{
  "vocab_size": 15664,
  "norm_place": "pre",
  "norm_eps": 1e-05,
  "attn_scale": 0.0884,
  "bias": "all",
  "tie_word_embeddings": true,
  "parallel_block": false,
  "init_std_up": 0.044,
  "init_std_down": 0.044,
  "weight_decay": 0.0,
  "lr_head": 0.00383,
  "warmup_steps": 200,
  "decay_fraction": 1.0,
  "final_lr_fraction": 0.05,
  "dataset": "wikipedia_en"
}
MLP neurons of a small language model. Each row is named by its layer, matrix (up: input weights) and neuron, and shows model dimensions 202-297. Each number is 500 + 40 x the weight over its row's rms, rounded and kept within 0 to 999. Numbers have three digits each.
A block is one neuron, or neurons of one layer that tend to fire together. After each block is what it responds to, as a language model described it from the Wikipedia text at the highest values.

L5.up686:488475508472551511534554464495543429415517496491569446475476459535452535462495524469478491496520525463470586500572435479523453523559577414558462494484523518534501519497463514465509494584526467489455502487539545529453484504527472505525559530518528553448546455449541577514593489465562548471
Description: Structured-field separators

L5.up406:543467563478456462499497521530479547474478543468563493465468528470520538495529434447568499503512518523500555538488464517536481511464452476540450472505505443544446488534490447484502492415470465522517529530496514492431471542451482494456505508457491437480491457466500478547491488487540530538
Description: Capitalized word-initial fragments

L2.up272:493474430481519470472481532539504472472457523460509488445486552446509445504497508492528466455534458497473510530472479471515532500478496522489567483580499506448473463544478562506440527529508538576515516509452537482553534520474514524474515474460570503475615609388518503476515470498486473433
L2.up312:498469514500531521470499520517469425496509482422579464496538603481547479441542494526499514568499461541518549458452488481516535509517462543542522407484488478452481576500487533521526497467454464553495435508518584487554461458560528489512514538465465425477515477509488511400531470520477473475
L2.up416:471543482436588523382435512479461477469501520465564492481476499485479446499500449523493497494552463547482529532428523464493532552517490540498493517473579408530520568495486497502556528498493562565501511526503513406474465492454497492548512489579463460515577541507520460479542531494464501440
L2.up1012:461482480462535537465460490574457476507497484553540512497519497518495463462485536450495519468498481406589499511555466505522517498488547527500454503545470511529503526498500516587501528523539389465501492429513507512520465510551452494488439417485420575515397455523539521494464516509541508463
Description: Word-initial "Or" piece

L2.up120:489460495477464483510518494502559534564563466547425510505441491510463531531489459497578449481513479491552549448531526441558447508503546533575428513412495498483461504533477410532533523552471508428518515475533463543540509490503503478500597490557465495389491465515482470499547519542489466386
L2.up965:479496481432560578465505523540445488494544504571459552498535480482462474450453464528476433526518549540461474529531512515480479511533455458572502479435490483461426538481518480478542623543515505537503582495485460506527510458567541489508515449524455478501392512438508482509529436541532501472
L2.up966:459508497546546493527531485573549466454553572493436502454391521446459486490487422445453518482575506450577499486494472533523503512524483499417546547528507554514508541515543574447506550596558465494537484447512493441528529472546460539506507518540498576504472545406495504525460525471454455508
L2.up976:465471548449572567574489525444524524460550552445428506492495514433451512439534487474550473507493481491508480513485548447480493526556507521488425526475540490471541446593500525477530501503660453456547559494462396486513518478530456486543480503558507525480482476540554543478469501452449454472
Description: Separator before numeric cell

L11.up92:496519544446497552429493478508501540502530433474542536491558488569543500468537428487457487552489478484489569532446547456574477507452479550480518523469463494473522540448457533436616508478539440549496521507518529447497460524432540540539519483505553574482507533530502492440467509555534518477
L11.up571:538417450501511539500497546511575495526524473516459546463518483449519496437552488588514420513482425465484527484490522483551407509518510394475554526544428459440477501490453570606486581457479449527488577474541490436517524517481520482418472524494576488483421521526488563436498553568451571517
L11.up914:378470543485462404540508536525493474592500499487534479447593529473548535466481476562491476526548414528529475504539524545530468481430502530417512475501500414565480514513407515522432442527454516472531397421576485513449497530492593502513551463498497415445524499446468482550556476478501513434
L11.up1020:560418423513526437456487467474512505552476495499443507405510476503469465516504507504520555509473488548524582545509506533563504513498418455481522540508509423509465488550410483508498540501495479504450530446487481476451492515544558525517466482481492537426462427411501513500519485522486556513
Description: Route and location verbs

L11.up35:464471416488462495444524441466500588523515504474515483507529494531485483436496466457452473450590475531493512512517533466551552501520435514472415531534475482516466438550388502541519502554502444497508446433416507406488527533461522455569513532549484580534543568511513527529520522491497557510
L11.up680:574513531543520546505470419488498540560482455550396492464472446510481465434489483476568546512536483530463555574558448466457501462555472508485496462451522505456491501458480465470473528555479547498487500442481502475443509501473414526490531522505457462460535460524515489511441442501478522452
L11.up745:475529518473530520496467517459567433492462521456480501533432506499511521526493527455496603452472460549446421492484509450505510452472477473499500494421536469493508544522507497508527519558520424511472540494511525497482493533545534465485508549482617503533512479481584527535512564566545530523
L11.up760:574419526525511495450495472509481511546505567512526473466528464427505527583473488510530488561488566559533510495504495521488500531494514586418542488541455487455466491585424477424507500486511439491489456510503516463473542531503505538473500478509548539576544433517539454491444449503544513477
Description: Separators before score digits

L2.up183:559477531540498513555526499539494487467466451551500548466497520469482462493423487578480461525425478497528493456473592545586504517462524553472421488541514541577463540566474517496462474509481529523562518499573551466469497452475531483452463596523473465487514495516543514495445546417489529513
L2.up274:529483548510469549451488442490473505459488474567516461482503554440525512550556480471535529497480529502491525486496505473529483546546494460462513523467516538492504504565505516511455507493381470465455485445558529462526435526463508554526508555467497455508478535559449547529526522520488542515
L2.up384:555431509544505485494430473486610475526505564486543559464495528550466518517590474539526536525536466502485483469509538504629482532454423484448560491506494426526438481501453466476489488508485493507527508511565501391502485487473504537474530583514498443579503550489496462460536472491487482523
L2.up595:489477465562525547530532485468518481532495491501564545415491449536581458482529507489534504505480486561505464484495491475526540508547496461452540523459505529463475451596424459500513450520503534487480568380462488490485505450472518486528511450503504512500491577502373551530421508492462468540
Description: Geographic location descriptions

L11.up191:510455562472558493531489524505483550498515470503513525484566455506463456535508441440508453456495422531402518482527526513508425557450531518525520535499488427546514543491524500534483465452455465499475540503434489452520576494489509517442445465498501572500492444520546422499509562500519549526
L11.up271:430464457508530535482472458533506526522485490443539533459506461510522503507509487507501482513515452509516539496553460495485500485486508429440517489546520565542516469471511482553458404506462504490496455458531557487505493436419522511466504466543509523475533483580436501522492559517501537447
L11.up348:532466585510531472470505457514499429525506473502525577442566523469491498487490462504466510504496497451483499549561529518547440518495478490511569443478529509535497545462472462571440487437459495537416513474517518445451543539546575518567420490489504506553508470515492481473582509506595470468
L11.up354:467514554435473508565555460565537487500482493533525570458486497473531503499477553485558467484532463539487484518543420505578482460445516528477547473567479558554436540486496476466528520448457513590453504477464490510515475550548507509448498507544530504551486503459463386477520566526462515509
Description: Military unit names